config = dict(
    n_layer=8,
    activation='gelu',
    norm_place='pre',
    rope_base=10000.0,
    init='uniform',
    init_std_qkv=0.0439,
    init_std_up=0.0439,
    lr_mult_down=0.7,
    beta1=0.95,
    grad_clip=0.5,
    decay_shape='sqrt',
    seq_len=2048,
)
MLP neurons of a small language model. Each row is named by its layer, matrix (up: input weights) and neuron, and shows model dimensions 48-175. Each number is 128 + 24 x the weight over its row's rms, rounded and kept within 0 to 255.
After each neuron's rows, "fires on" lists the tokens most often at its 100 highest values on Wikipedia text that the model never trained on. A number after a token or word is its count.

L2.up173 [ 94  98 141  84 157 133  90 108 113 143 184  89 123 122 136 127  93 130 121 131 124 125 141 138 147 136  93 118  99 143  94 125  93 128  92 164 146 119 110 157 155 160 175 152 136 149 113 155 145 163  93 158  81 121 173 121 143 125 160 124  74 161 152 155 126 124 111  99 150 177 132 118 152 176 132 106 137 169 117 103 109 155 163 117 103 105  92  95 140 143 135 131 100 118 143 116 177 129 150 129 119 143 130 129 121  85 132 129 126 157 145 132 128 114 129 125 167 119 132 114 134 139 102  93 119 112 104 172]
fires on: "re" 16, " to" 16, "s" 13, "os" 7

L2.up81 [136 107 161 128 116 175 147 144  92 177 117 163  92 125 149 127 141 105 174 169 150 140 134 141 125 134 132 102 135 127 158 166 145 102 125 163 136 181 134  98 110 139 109 122 133 153 152 160 130 128 164 135 114 127 157 155 110 146 140 162 104 124 146 119 138 119  99 161 125 151 122 123 130 111 173 127  89  69  83 131 137 125  97 110  97  98 128 138 142 122 121 114 132  84 131 162 146 128 111 149  91 108 127 151 123 151 151 164 100 168 110 135 106 102 112 117 106 115 100 151 105 137 145 175 118 131 143 140]
fires on: "born" 30, "ales" 12, " votes" 6, "out" 4, "et" 4, " medal" 4

L2.up621 [137 139 132 150 146 136 113 127 142 194 135 120 140  96 183 138 143 133 115 168 124 157 159 130 115 141 120 122  69 134  95 153 136 124 123 144 132 104 111 118 130 136 139 152 142 113 117  94 118  95 135 131 148 127 115 143 117  81 160 120 184  85 106 158 164 122 145 115 186 114  88  76 140 142 132 115 105  82 155 148 176 153 151  86 101 107 137 117 115 161 135 153 113 119 169 160  99 131 155 144 176 119 128 124 111 110 168 106 120 112 142 130  91  93 135 156 128  88 128 132 130 167 127 138 149 133 146 144]
fires on: " same" 19, "en" 11, "in" 10, "te" 8, "ch" 6

L2.up1020 [153 118 103 108 179 141  89 105 114 113 107 138  95 138 128 170 147 126 114 141 158 147 115  94 121 134 135  91 141 162 128 141 145 143 138 126 104 136 150 114  88 110  85  91 118 111  92 121 131  94 149 113 176 112 127 108 166 154 114 137  99 107 109 169 142 145 120 160 112 201 152 109 122 133 124 136 136 118 175  84 140 116 161 107 138 123 121 112 106 122 132 174 133  94 120  58 102 125 108 138 144 101 180 126 135 159 123 109 134 154 157 115 119 125 138 126 117 144 115 123 137  86 167  88 110 135 137 119]
fires on: " in" 24, "%" 9, " entire" 9, " at" 8, "ct" 4

L2.up130 [108 120 120 116 124 159 125 176 154 184 136 134  82  99 138 153  92 132 172 127 142 109 115 131 162 110  97 116 114 125 143 190 137 149 148 146 167 129 144 106 159 151 122 159 134 119  79 128 118 101 140 118  76 134 128 118  94 142 119 124 113  83  97 116 121 140 113 156 106  99 108 119  89 139 139 141 112 140 125 134 108 156 138 120 111 156 145  99 131 133 123 121 131  82 126 164 119 148 164 167 122 137 150 116 127 111 123 121  87 146 111  82 115  97 107 106 103 102 151  87 132 176 145 115  94 135  66 139]
fires on: " med" 18, "s" 10, " medal" 9, "isc" 8, " Website" 7, "out" 4

L2.up39 [ 91  92 124 138 125 198 127 135 127 175 164 102 136 171 158 106 125 139 112 107 139 130  99 109 168  73 134 141 135 160 137 102 167 112 149 145 150 112 141 111  82 119 150  97 148 136 150 130 148 149 120 128 112 143  98 125 146 136 100  96 112  91 130 135 108 136  84  81 138 161 110 131 118 141 119 129 167 165 148 111 106 106 131  93 151 147 105 108 152 161 138 126 109 126 141 118 119 105 143 149  86 108 135 148 135  84 120 167 116 110 139 149 170 114  72 102 131 146 115 125 114 129 131 143 119 130 109 131]
fires on: " j" 23, " also" 18, "i" 14, " s" 10, "T" 9, " t" 7

L2.up451 [102 139 156 137 129  74 113 167 119  84 147 141 120 176 154 130 128 126 124 103 126 119 191  91 119 116 107 143 121 115 124  91 136 104 141 118 180 139 120 159 143 120 139 123  96 128 101 100  97 105 154 150  80 135 122 184 116 159 133 111 126  96 130 143 118 122 137 121 157 114 110 106 154 177 168 145 154  95 128 135 137 135 127  98 132  98  96 160 122  95 120 135 143 127 102 153 122  93 107 124 137 137 139 122 195 128 162 126  85  86 124 137 118 129 125 160 147  82 110 165 141 124 137 150 118 114 122 109]
fires on: "th" 50, "st" 13, "rd" 10, "ification" 8, "nd" 4

L2.up827 [141  86 145 112 118  98 138 146 103 150 106 135 162 157 151 149 121 129 133 121 120 134 130 153 117 162 106 149 127  98 135 134 123  95  70 149  90 118 149 148 121 117 118 155 154 104 135 140 125 140 150 108 138 116 161 127 151 125 185 119  89 111 160 161 161 121 112 175 104 152 117 124 146 129 137 193 103 122 126 191 109 144 109  98 125 164 116  82 146 159 111 158 114 164  71 163 131 134 107 124 140 109 154 169  80 139 135 160 125  85 103  86 100 128 102 129 121 151  96 141  83 115 119 134 142 111  83 136]
fires on: "at" 20, "ult" 14, " et" 14, " comp" 7, " elect" 6

L2.up299 [128 100 126 105 131 157 103 105 133  90 135 175 186  91 140 145 129 131 134 171 135 130  94 146 137 116  82 181 109 155 129 192 100 103 155 145 173 117 118 104 121 117 119 131 156  96 114  67 102 130 114 133 125 111 135 114 129  98 118 117 105 151 118 155 191 144 139 105 143 151 137 128 128 145 133 117  87 154 126 143 119 119 117 139 141 129 139 133 156 133 115 110 124 142  97 120 122 129 132 169 112 142 125 149 102 137 123 109 118  96 126  90 111 118 105 124 174 137 101 162  96 161 161 174 147 146 115 114]
fires on: "6" 18, "4" 12, "9" 11, "8" 7, "7" 7

L2.up140 [152 169 110 112 141 107 167 121  87 144 119 113 120 119 140  98 151 144 184 125 150 117 118 117 116 168 122 120 106  68 121  78 125 102 148 131 153 116  91 145 112 134 106 149  92 104  89 151 134  81 142 157 123 116 128 110 117 177  85  87 153 153 128 166 109 113 129 153 121 109 133 161 129  89 131 106 155 100 138 161 107 130 167 142 113 144 131 119 134 100 101 105 195  87 121 157 160 143 110 141 160 124 153  80 152 146 156 138 125 118 135 145 132 134 132 100 123  91 128 141 129 124  77 141 131 118 117 119]
fires on: "ed" 20, " with" 13, " by" 9, "r" 6, "tt" 5

L2.up220 [111 133  98 117 116 105 110 128 117 129 101 128 161 183  83 130 168 133  99 116 160 152  92 137 149  98 117 123 107 100  98 146 146 126 102 164 166  99 125 139 147 135 158 119 170  74 112 140 137 102 148 121 115 149 172 141 147 135 140  99 133 133 157 115 162 126 128 161 128  89 129 139 114  96 120 119 112 113 107 149 155  88  94 144  91 113 133 135 139 164 124  74  73 128 119  56  93 103 122 158 141 144 114 154 121 120 100  98 162 108 117 144 183 127 120 140 120 151 114  84 134 130 118 159 146 127 129 122]
fires on: " ch" 20, "uck" 13, "igh" 8, "ch" 8, " inv" 8

L2.up318 [140  97 140 145  99 142 126 126 147 134 152 126 142 123 120 102 144 136 143 156  96 154 113 161 115 160 110 129 137 132  95 163 109 124 133 106 119 121 115 155 175 104 159 113 120 122 118 156 123 124 126 163 145 149 102 118 146  93 106 139  99 175 126 150 130 143 102 133  88 104  94  99 128 130 168 190 153 126 139 116 104  94 145 109 152 122 159 181 130 102  91 111 158 125  69 116 111 146 163 139 148  63 124  93 129 143 141  93 177 118 132 103 157 113 136 154  86 136 145  90 170 145 181  90 179 136 186 145]
fires on: " sc" 36, " ex" 15, " st" 12, " Ed" 9, " expl" 8, "c" 6

L2.up402 [ 98 138 135 148 133 145 119 130 137 162 138 111 182 154 186 121 146 156 169 112 113 146  67 125 118 102 139 103 172 132 127 110  97  80  85 138 125 101 144 134  90 145 141 109 146 104 156 119 138 144 105  99 140 155 116 152 150 176 165  51 158 140  96 124 111 131 133 125 136 149 145 139 145 136 139 107 121 130 119 100 121 123 117 129 134 143 128 108 148 129 111 140 137 104 136 129 129  99 156 100 124 128 163 132 120  97 143 135 138 129 109  91 116 122 104 176 122 139 123  78 111 117 141 103 148 113 134 114]
fires on: "born" 28, "app" 11, " app" 10, " has" 6, "ently" 4

L2.up37 [127 124 129 103 109 113 130 129 137 145 155 170 123 171 135 138  94 108 120  89 122 125 119 107 122 150 141 153 113 122  98 185 110 134 143 100 135 149 141 136 153 159 131  87 156 156 178 141 112  96 159 162 137 148 145 104 121  82 106 118  65 117 145  94 121 133 146 117 118 139 174 143 145 110 115 150  78 100  99 130 104 113 149 151 128  82 127 123 172 126 134  90 146 139 141 120 150  93 130 153 104 155  95 148  87 114  80 179 135  94  70 122 112 104  90 123 108  90 133 164 104 139 127 145  90 112  91 141]
fires on: "8" 17, "i" 12, "4" 9, "as" 8, "l" 7

L2.up988 [145 122 145 144 172  86  80  86 110 100 153 129 112 158 101 118  92 106 151 126 133 120 124 120 153 137 108  96  97 172 148 134 152  98 132 149 117 126  87 150 118 132 126  76 123 131 106 148 137 158 106 126 134 113 153 117 124 134 136 126 172 122 151 130 136 117 168 137 130 141 132 114 109  79 123 130 165 135  93 126 131  94 173  99 101 110 150 152 165 162  88 174 154 121 140 139 165 106 153 120 115 146 127 166 133  92 110 163 149  93 145  98 135  99 144 150 158 128 119 107 121 129 120 109 151  99 149 187]
fires on: "lam" 10, "ren" 9, "i" 9, "82" 9, "h" 8, " Northern" 7

L2.up909 [127 100 147 140 116 127  93 138 135 113 123 119 133 105  88 126  97 129 151 133  99 150 134 157 123 112 113 109 120 118 161 137 130 143 163 162 146 145 117 101 115 103  99 106 117 149 146 170 103  95 150 143 135 119 138 156 141 114 120 131 167 105  98 138 135 105 156 146 146 158 136 104 111  84  79 142 153 152  93 115 127 153 120 105 131 121 141 127 137 119 125 137 122 149 122 143 133  95 134 132 105 111 131 105  85  98  88 140 144 120  90 193 110 141 130 143 135 161  99 153 159 137 130 175 132  96 101 128]
fires on: ":" 31, " Team" 8, " Tom" 7, "k" 6, " /" 5

L2.up1150 [ 71 162 118 165 101 106 112 125 150  99 172 144 123 145 132 134 106 103 135 143 131 103 141 102 122 109  86 174 107 110 134 114 129 138 115 124 121 143 106 161 105 128  90 129 125 167  75 131 150  99 147 171 127 132 150 138  95 116 136 114 100 136 140 155 120 142 119 109 138 100 156 110 144 156 120  60 101 150 144 122 108  91 164 152 139  86 111 127 127 130 120  89 142 141 119 120 122 129 148 127 130 140 147 137 169 133 119  96 142 135 105  71 125 143  71 122 122 130 195 155 118  93 155 141 107 112 163 136]
fires on: "9" 15, " now" 9, " also" 8, " became" 7, " so" 6, " often" 5

L2.up249 [140 147 130 127 108 192 110 172  90 122  82 123 123 112 136 132 114 104 140 133 123 120 103 109 126 123 132 146 122 136  94 155 100 150 160 138 118 115 121 134 124  76 111 165 125 112 167  96 152 134 154 130 190 167 163 108 112 152  63 130 167 148 102 182 112 154  99 161 126 129  94 122 125 176 123 141 118 125 157 101 113 133 128 128 102 111 144 126 158 140 110 176 116 159 151 135  98 141 129  63 161 109 168 155 125 132 127 116 100 124 144 111 161 127 115 132  92 162 126 122 160  92 148 134 121 120 104 148]
fires on: "%" 96, " sh" 4

L2.up89 [ 83 162 129 118 108 161 143 101 122 138 125 144 172 142 127 136 121 157 164 134 130  98 114 131 117 156  93 114 122 112 123 129 133 116 138 130 167 132 196 120 113 121 125 145 176 148  94 136 150 140 139 142 127 134 128 122 115 115 122 158 129  91 138 102 118 111  77 124  99 191 120 120 169 104  87 105 167 165  90 117  78 151 174 167 136 157 100 114 142 125 134 147 162 124 115  92 136  82 117 161 114 129 133 110  93 111 146 112 111 114 127 163 120 116 116 136 166 197 145 118 142 120 154  86 127 121  81  68]
fires on: " through" 20, "," 17, " to" 14, "s" 10, "ia" 6

L2.up866 [144 132 160 140 126  99 183 145 125 124 112  90 108 124  99 140 146 122 130 153 120  57 169 123 174 163 154 174 142 111 118 174  99 119 111 160 113 123 126 109 124 173 119 127 118 127 151 112 103 148 112  71  94 147 172  77 131 150 136 121 107 135 119 153 102 134 128  90 136 174 141 135 131 118 101 106 177 142 132 116 129 138 146 129 148 108 117 149 107  96 137 109 113 130 118  93 123 111 151 130 156 110 181 170 163 157 139 126 142 113  84 100 115 132 121 134 125 135 132 125 116 110 131 142 106  92 137 151]
fires on: "ur" 23, " Stud" 18, " Church" 12, " Ham" 8, " High" 6

L2.up978 [135 165 119 130 112 153 124 102 147 144 144 121 104 189 116 154 161 135 166 130 130 179 120 123 103 106 117  99 124 129  97  95  91 139 107 134 155 126 101 129 133 128 146 115 120 128 125 146 168 125 131 130 145 146 161 110 154 140 137  47 123 115 172 131 104  99 112 129 143  87  93 119 145 123 143 104 108 139 103 123 137 136 132 133 147 145 104 159 170  94 181 128  98  88 148 113 108 144 127  98 130 128 162 188 117 133 122  83 121 100 130 181  90 122 165 136 123  83 145 108  82 118 126  95  89 125 124 108]
fires on: " that" 17, "st" 14, "is" 10, ":" 10, "ri" 7

L2.up131 [117 128 145 109 119 126 100  76 128 127 150 111  94 156 111 150 123 111 158 131 130  41 137  95 115 129 121 129 136 177 127  96 130 119  75 162 132  88 118 133  98 137 153  90 132 158 124 149 154 123 133 139 129 122 139 144  97 119 171 144 170 137 163 147 124 190 122 140 118 157  84  87 146 150 129 103 135 130 102  79 169 114 141  99 133 167 134 145  87 164 109 123 120 107 157 148 123  84 105 174 109 160 126 111 131 107 147 147 116 119 125 148 126  83 116 133 132 110 155 141  96  82 109 109 135 102 107 100]
fires on: "qu" 15, "ent" 13, "our" 8, "-" 7, "err" 7

L2.up258 [133 124 197 122 158 137 109 137 116 184 103 117 119  94 107 127 129 118 139 101 116 123 137 105 148 130  71 107 134 132 133 164 137 123 162 135 130 174 129 145 102 146 134 176  90 132 145 102  98 127 147 110 138 110 148 173  87 155 100 133 124 142 103 142 151  83 152 110 175 176 141 157 120 109 108 109  96 108 168 131  96 106 129 147 113 161 165 129 122 146 152 115 104  92  97 107 101 140  93 108 124 108 138 150 110  99 113 121 108  96 135  96 164 120 109 150 109 118 135 147 121 106 140 134 155 122 134 154]
fires on: "us" 16, "ul" 13, "eter" 6, "ary" 5, "cl" 5, "up" 5

L2.up307 [136 101 109 154 123  90 147 101  92 120 132  93 109 102 100 121 149 120 168 206  58 136 125  88 117 169 119  95 122  86 180 137 130  90 121 153 132 110 172 123 129 134 160 167 124 176 157 131 166 119 129 139 104 118 162 136 165 120 108 139 103 115 114  87  87 128 143 165 157 143 121 117 102 132 116 146 125 131 149 145 150 136 132 111 134 141 139 105 122 152  97  94 122 118 114  95 113 146 151  84 134 137 161 147  99 154 133 164 141 128 103 120 149 151 115 135  94 100 182  84 136  95 149 123 102  97 109 120]
fires on: " =\n\n" 22, "ian" 9, " is" 8, ":" 7, "born" 6, " a" 5

L2.up404 [135 173 113  80 105  78 142 128  89 141  90 152 164 144 118 132 174 105 103 119  87 136  89 119 156 124 133 127 165 104  96 113 143 143 108 113 143 124 122 109 158 149 123  99 122 148 100 144 134 153 123  96 204 158  98 130 142 153 118 115 120 126 178 149 130  97 112 153 131 114 135 134 118 127  67  89 143 162 112 132 137 105 116 124 123 136 121 119 141 140 153 103 143  90 171  84 110 100 177 132 109 135 136 108 143 128 115 110 140 112 120 122 160 143 138 127 138 115 111 148 174 150 121 115 129 134 119 109]
fires on: " use" 19, " mount" 13, "as" 11, "w" 8, " age" 6, " using" 6

L2.up479 [ 90  92 148 131 105 104 116 113  81 111 107 132  89 138 120 133  93 143 141 145 124 132  80 139 109 158 135 130 118 105 131 134 101 126 110 134  73 132 149 159 153 106 138 123 132 135 142 174 173 106 144 109 104 115 167 155  88 128 126 133 146 118  98 100 105 110 137 144 186 125 147 178 118 124  96 151 155 150 127 128 103 152 109 122 114 154 111 141  82  96 111  90  76 107 135 162 110 149 173 130 144 125 159 153 130 123 142 141 109  95 133 133 145 116 133 126  88 113 166 127 142 102 152 136 132 158 119 114]
fires on: " t" 39, ")" 23, ":" 10, " an" 5

L2.up263 [ 95 137 137 139  85 120 171  96 144 134 101 112 124 114 109 165 114  95 109 108 129 119  84 131 122 109 164 135 130 119 157 148 133 147 104 118 126 131 140 114 127 138 123 134 114 120 114 115  88 155 115 111 114 138  96 131 101 123 121 121 168 138 111 150 122 145 141 126 125 124 123 159 158 134 125 117 142  73 171  83 147 152 122 142 100 100 138 112 121 161  95 110 120 114 155  97 112 104 104 153 126 131 181 153 114 126 142 143 126 151 100 130 103 102 137 112 172  88 101 150 116 132  89 152 115 102 129 110]
fires on: "w" 27, "c" 26, "b" 17, "g" 7, "t" 4, "gl" 4

L2.up289 [129 124 125 187 104 153 117 130 148 160 178 133 104 126  96 125 101  97 153 155 127 163 127 119 137 190 116 153 156 135 156 170 127 143 140 126  93 141 124 147 134 102 104 112 164 104 145 137 146 122 137 115 103 117 145 156 105  92 109 103  93 172  94 149 121 103 100 167 136  76 126 106 107 105 137 113 141 107 157 140 153 108 127 107 104 134 108 111 127 123 113 123 112 109 142 142  93 113 142 120 126 166 159 160 191 108 111  95 164 114 130 104 181 152 132 161 117 108 148 138 186 131 114  96 128 151 128 158]
fires on: " such" 25, " c" 13, "oc" 8, "v" 8, " known" 6

L2.up1075 [128 101 115 131 129 177 134 109 133  94 129 117 124 147 111  91 115 103 130 155 139 102 103 107 147 162 158 140  68 132 136  99 111  92 145 155 145 124 114 171 139 116 125  99 117 153 133 126 132  85 150 157 133 128 125  98 119 117  82 150 121  97 149 167 120 129 153 119 174 132 103  95 189 155 163 113 129 125 121 117 137 124 160 180 127  76 119 137 104 132 151  94 128  71 135 124 110 133 143 161 133 130 108 143 114 124 121 181  94 153 133 130 148  83 138 122 129 144 111 122 114 118 182 113 111 143 127 127]
fires on: " film" 17, "el" 13, " Released" 10, " Species" 9, " pos" 6, " mov" 6

L2.up25 [134 111 128 150 140 105  72 163 153 125 122 123 153 174 153 134 120 149 100 116 161  96 124 150  97 133  71 130 144 112  89 126 104 123 121 112 161  92 137  84 148 157 133 111 131 168 165 142 147 109 129 114  94  93 151 140 140 156 155 128 104 139 173 106 141 173 120 111 120 128 105 149 150 146 126 137  87 106 102  89 128 127 144 139  92 158 150  64  93 132 138 117 105 101 111 138 104 122 160 152 133 131 109 124 150 114 100 141 146 117 152 124 117 130  96 186  83 126 124 115 151 165 182 121 117 175 118 123]
fires on: "ass" 24, "ost" 13, "oss" 8, "-" 7, "ll" 7

L2.up946 [124  90 145 124  88 130 138  75 192 137 133 129 117 149 140 132 104 118 126 144 120 138 143  75 128 137 125 134 133 148 109 134 131 134  69 125 129 159 150 151 108 114 121 146 118 129 151 114 125 123 169 119 126 139  97 152 133 123 128 121  85 127 128 112  98 137 110 147 166 142  90 147 125  84 124 141 176 105 118 100 103 131 130 165 164 117 175  87 158 106 101 150 165 126 138 113 129  96  94 143 121 114 156 121 120 145 105 157  83 132 170 136  75 123 152 127 143  83  99 123 126 112 141 134 137  94 135 143]
fires on: "b" 18, "ly" 11, "c" 9, " League" 7, "ent" 7, "il" 7

L2.up1001 [136 129 115 108 173 119 146 109  93 100 159 151 104  97 144  96 132 152 128 132 103 146 123 151 174 109  93 134 143 163 115 116 125 162 118 124 142 154 146 123  65 123 103  90 161 117  70  97 119 105 121 150 124 129 143 124 134 135 130 169 130 110  96 159 121 115 130 159 169 147 138 171 163 126 133 131 147  89 119 110 137 162 124 104 124 142 145 113 133 136 116 120 162 140 158 111 141 122 122 123 141 129 119 106 118  79  81 146 134 120 149 134 195 114 111 144 161 148 106 159 149 135 103 160 146 126 100  96]
fires on: "es" 16, "0" 9, "3" 8, " which" 7, "2" 6, " more" 5

L2.up86 [113 137 131 127  99  76  95 128 136 161 140  59 129 121  95 158 150 142 178 101 141 102 119 177 135 137 127 153 115 152 114 129 125 113  91 124  91 111 169 120 109 130 146 101 101 120 132 126 143 153 101 115 132 130 135 149 134 108 145 137 116 147 167 139  94 147 161  94 137 162 136 133 105 141  76 104 134 166 144  99 109  94 120 120 133 113 125 188 119 134 134 135 137 146 148 110 120  77 144 201 127  85 123 129 154 120  94 117 110 126 130 151 126 137 116 182 124 116 144 141 129 162 140  86 153 141 143 150]
fires on: ":" 18, " le" 11, " pro" 11, " to" 10, " ac" 8, "in" 5

L2.up500 [118 111  93 137 103 126 167 106 103  94 128 126 150 150 131 141 129 146 133 133 118  92 131 165 113 150 102 162 116 139 151 136 139 135 157 117 122 123 118 117 102 179 139 143 120 180 130  90  66 132 108 132 132 124  98 134 126 108 159  94 150 162 127 163 127 119 136 133 115 122 144 161 155 133  95  96 151 151 148 117 156 113  84 127 115 110 120 131 101 114 132 121 118 122 117 109 116 129 109 110 102 120 149 126 121 101  90 160 185 137 145 133  97  96 126 109 123 152 169 130  95 147 118 131 109 117 118  98]
fires on: "ort" 14, "or" 12, "t" 7, "ll" 7, "ipp" 7, "ear" 6

L2.up636 [ 66 161 118 126 143 128  97 100 157 108 136 110 117 104 135 130 113 136 166 133  98 143 128 122 118 108 147  98 149 137 168 140 140 146  97 181 142 140 144 128 123 116 129  91 134 118 181 157 128 155 175 108 104 117 145 129 137 122 179 141  91  97 135  78 119 126 101  98  99 136 129 147 117 128  95 131 115 143 133 147  96 141  96 118 151 122 102 106 161 144  92 110 144 150 112 121  93 110 111 100 147 140 109 117 102  93 157 132 119  98 127  94 155 113 133 116 115 134 150 103 166 113 130 132 141 131  95 136]
fires on: " (" 28, "ronze" 9, " is" 8, " medal" 5

L2.up428 [139 158 134 145 129 101 111 156 119 123 118 118  85 149 125  92  96 109 175 164  93 128  98 126 117 132 106 144 159 132 101 177 159 120 134 100 118 167 126 144 163 137  55 117 127 152 148 125 139 153 131 127 154 129 177  99 137 141 145 116 154 164  93  77 138 147 126 108 146  91 151 143 111 128  97 136 129 157  87  88 126 112 131 107  93 130 128 166 145 113 129 123 105 139 117 100 182 116 145 149 118 137 125 143 118  84 100 122 142  87 131 137 142 142 139 135 112  97 118 103 137 168  97 166 159 133 108 106]
fires on: "w" 18, "re" 12, " /" 12, "or" 7, "ter" 5

L2.up520 [101  96 146 135 105 142 136  64 161 150 117 143 108 116 133  95 171 147 108 104 138 112 141 156  98 129  78 112 152 119 134 138 147 138 135 124  99 163 117 152 134 134 153  74 120  94 105 131 142 105 129 128 123 108 129 140 130 132 140 191 110 113  93 103 109 119 117 139 127  79 133 141 123 164 152 153 125 111 179  95 127 118 171 107 140  45 113 131 127 136 110  71 137 136 128 126 151  66 130 140 104 150 138 158 160 161 126 151 102 105 137 123 102 151 126 155 123 131  83 157 131 139 136 169 189 115 111 140]
fires on: " also" 17, " made" 16, " par" 13, "l" 9, " served" 5

L2.up1118 [131 119  98 116 112 108 122 121 120 134 165 142 135 128 104 166 158 146 145 188 135 185 134  71 141 134 154 117 123 142 105 124 182 115 108 146 117 143 149 124 108 134 101 121 166 119 170 129 114 139 124 156  99 109 172 137 135 126 151 132  88 105 124 131  87 153 137 144 102 102 135 121  96 123 141 116 121 142  66 101 145 122 134 132 135 154 134 142 121 105 100 114 111 131  96 137 121 161 142  68 122 138 113 143 134  57 131 120 165 119 113 130 103 125 128 133  92 149 117 173 174 137  93 124 113 122  76 109]
fires on: "r" 43, "ren" 8, " who" 6, "err" 4

L2.up141 [ 97 151 155 128 102 120 145 134 171 130 118 106 106 136 120 185 124 114 151 137 136 102 145 113 150 124  78 117 143 102  91 146 128 108 145 103 151 118 133 120 121 188 133  92 120 123 145  83 173 161 110 162 134 101 113 139 154 142 134 149 145 139 141 164 100 140 116 122 168 125 108 152 163 144  83 119 150 112 116  92 130 131 163 123 119  71 133 128 148 100 151 132 112 134 133 101 135 120 124 170 146 142 138 135 113 130 149 130 121  62 116 111 154 146 112 110 129 139 125 126 114 115 158 156 134 125 117  99]
fires on: " ch" 14, " group" 12, " College" 10, " review" 8, " prom" 8, " ph" 5

L2.up667 [106 112 118 136 163  95 147 151 138 121 106 131 143 153 146 109 107 155 145 145 142 119 147 107 125 113 118 127 113 116 115 105 114 131 112  92 133 103 128  95 144 123 139 148 142 138 105 118 125 119 108 145  94 145 139 125 121  83 106 131 158 104 125  89 100 116 120 144  96 136  82 132 178 101 141 126 169 110  96 114 104 119  76 129 117 115 195 120 151 148  90 124 118 130 100 128 173 125  94 168 155 121 163 141 100 131 125 134 114  94 124 118 136 102 120  93 166  87 102 184 148 144 127 157 127 132 131 159]
fires on: " /" 21, "m" 9, "olution" 8, "rom" 7, "l" 7

L2.up168 [171 132  98 168 117 136  96 162 116 119 106 140 113 160 119  80 140 131 148 167 119 106 152  93 124 123 132  79 132 119 162  86 104 141 107 109 144 105  97 126 120  90 143 141 107 176 174  87 100 113 142  99 145 139 111 157 112 152 116 146 131 118 104  81 156 108 128 138 104 141 142 148 115 119 152 154 104 133 124 148 132 133 128 127 130 121 139 138 125 105 105 124 129 112 140 189 158  80 146 134 165 152 151 168 175 130 125 128 107 100 168 131 137 122 115 138  97 155  83 126  83  86 139 107 140 172 142  94]
fires on: " law" 21, " prot" 18, " under" 13, " age" 10, " court" 5

L2.up705 [102 129 151 100 130 101  84 141 177 142  69  93 119 123 101 109 114  95 137 118 124 109 179 143 165 117 130 149 170  95 111 137 124 132 111 106  86 111  81 111 150 116 109 120 111 125 115 139 153 130  98 111 166 101 130 134 155 120 159 150  84 104 138 116 140 138 118 107 104 160 173 162 158 130 117 156 140 145 111 143 162  76 123 103 119 131 146 109 132 121 131 130 126 145 164 126 150 144 115 143 160 153 112 140 116 116 113 133 109  97 120 101 145 102 134 135 122 145 176 184 151 153 132 137 164 116 130 149]
fires on: " elect" 16, "ou" 8, " main" 8, "é" 7, "at" 6, " former" 5

L2.up424 [125  94 105  84 131 119 158 116 147  89  96 113 131 167 123 155 122 102  80 122 139 103 149 118  89 111  87 108 121 112 122 160 144  69 136 162 175 124 110 119 142 125 144 140 122 166 130 174 125 132 128 128  81 139 104  80 139 138 110 119 135 127 189  91 145 153 113 174 142 125 135 116 109 122  96 132 146 147 141 107  92 115  82 150 124 125 112 113 142 141 131 159 119 128 123 115 136 109 150 123 146 161 191 122  92 143 140 150 193 150 102 163 122 117 117 154 104  92 133 144 133 131 114 126 139 122 142 114]
fires on: " two" 20, "t" 16, " four" 9, " Authority" 6, " three" 5

L2.up511 [178 139 105 108 133 130 147  87 105 149 148 141 113 130 120 132 144 105 107 121 158  97 127 110 125 107 145 104 157  98 108 125 110 121 152 161 130 135 145  99 131 152 139 101  86 124 151 130 143 102 133 128 158 125 157 128 152 115  90 108  78 129 130 130 111 139 128  91 134 115  99 128 132 104 111 127 104 117 137 136 133 142 163  87 151 107 160 169 170 130 152 139 109 165 114  93 141 154  88 135 107 119 143 131 131 111 116 200 155 166 120 112 147 146 115  89  91 158 115 145 124 130 171 158 158 161 139 160]
fires on: " ch" 19, " fl" 17, " Bh" 11, " Mah" 8, "fl" 7, "Ch" 7

L2.up953 [133 137 119 150 136 160 102 116 143 164 123 143  93  97 173 164 143 106 128 123 100 116 139 158 101 136 102 131 132 142 100  91 132 179 110 103 144 168 115 154 157  95 128 120 145 153  81 144 148 128 149 108 143 160  94 113 101 197 113 123 106  92  94 106 135  96 107 113 154 121 120 107 111 159 143 125 155 164 132  98 104 153 178 147  98 129  92 105 133 139 115 122 126 158 108 100 113 102 173 168 134 140 142 142 108 126 116  87 160 114 154 154 125 140 128 133 139 143  91  85 137 140 133 123 126 144 115 146]
fires on: "ad" 28, "k" 21, " ad" 19, "ast" 11, " Website" 5

L2.up403 [120 103 149 106 134 139  86 161 150 133 111 145 109 127 100  88 139 122 124 105 130 136 126 138 162 116 123 114 113 114 157 136 167  81 145 159  87 162 129  79 132 128 134 134 123 123 142 177 124 127 133 159 133 125 145 144 177 136 149 130 113 134  77 124 119 102 112  71  65 119 133  89 145 100 152 132 103 102 133 127 148 162 128 126  68 121 129 105 149 133  81 116 112 157 127 163 117 154 112 186 111 131 136 138 155 120 140 107 106 127 153 155 162  91 130 104 100 130 130 132 142 127 131 148 108 104 119 105]
fires on: ":" 35, "n" 19, " /" 6, "ld" 5, "end" 4

L2.up267 [137 124 148 119  89 118 127 104 141 136 126 169  56  98 117 146 113 109 157 144 123 145 138 132  89 142  79 101 167 128 123 156 161 126 178 119 109 150 119 172 129 119  98 109 136 160 124 138 122  88 155 141 155 129 122 169 128 130  99 146 133 136 139 140 107  92 120 103 113 108 178 105 145 165 168 176 152 140 127 133 129 139 161 120 142 161  90 112 125 130  86 104 129 164 139 127 129 126 171 145  93 126 108 182 160 158 131 119 138 139 114 170 154 110 130 132 105 143 128 179 105 109 126 147 156  74 105 146]
fires on: "ab" 37, "rat" 9, "ist" 6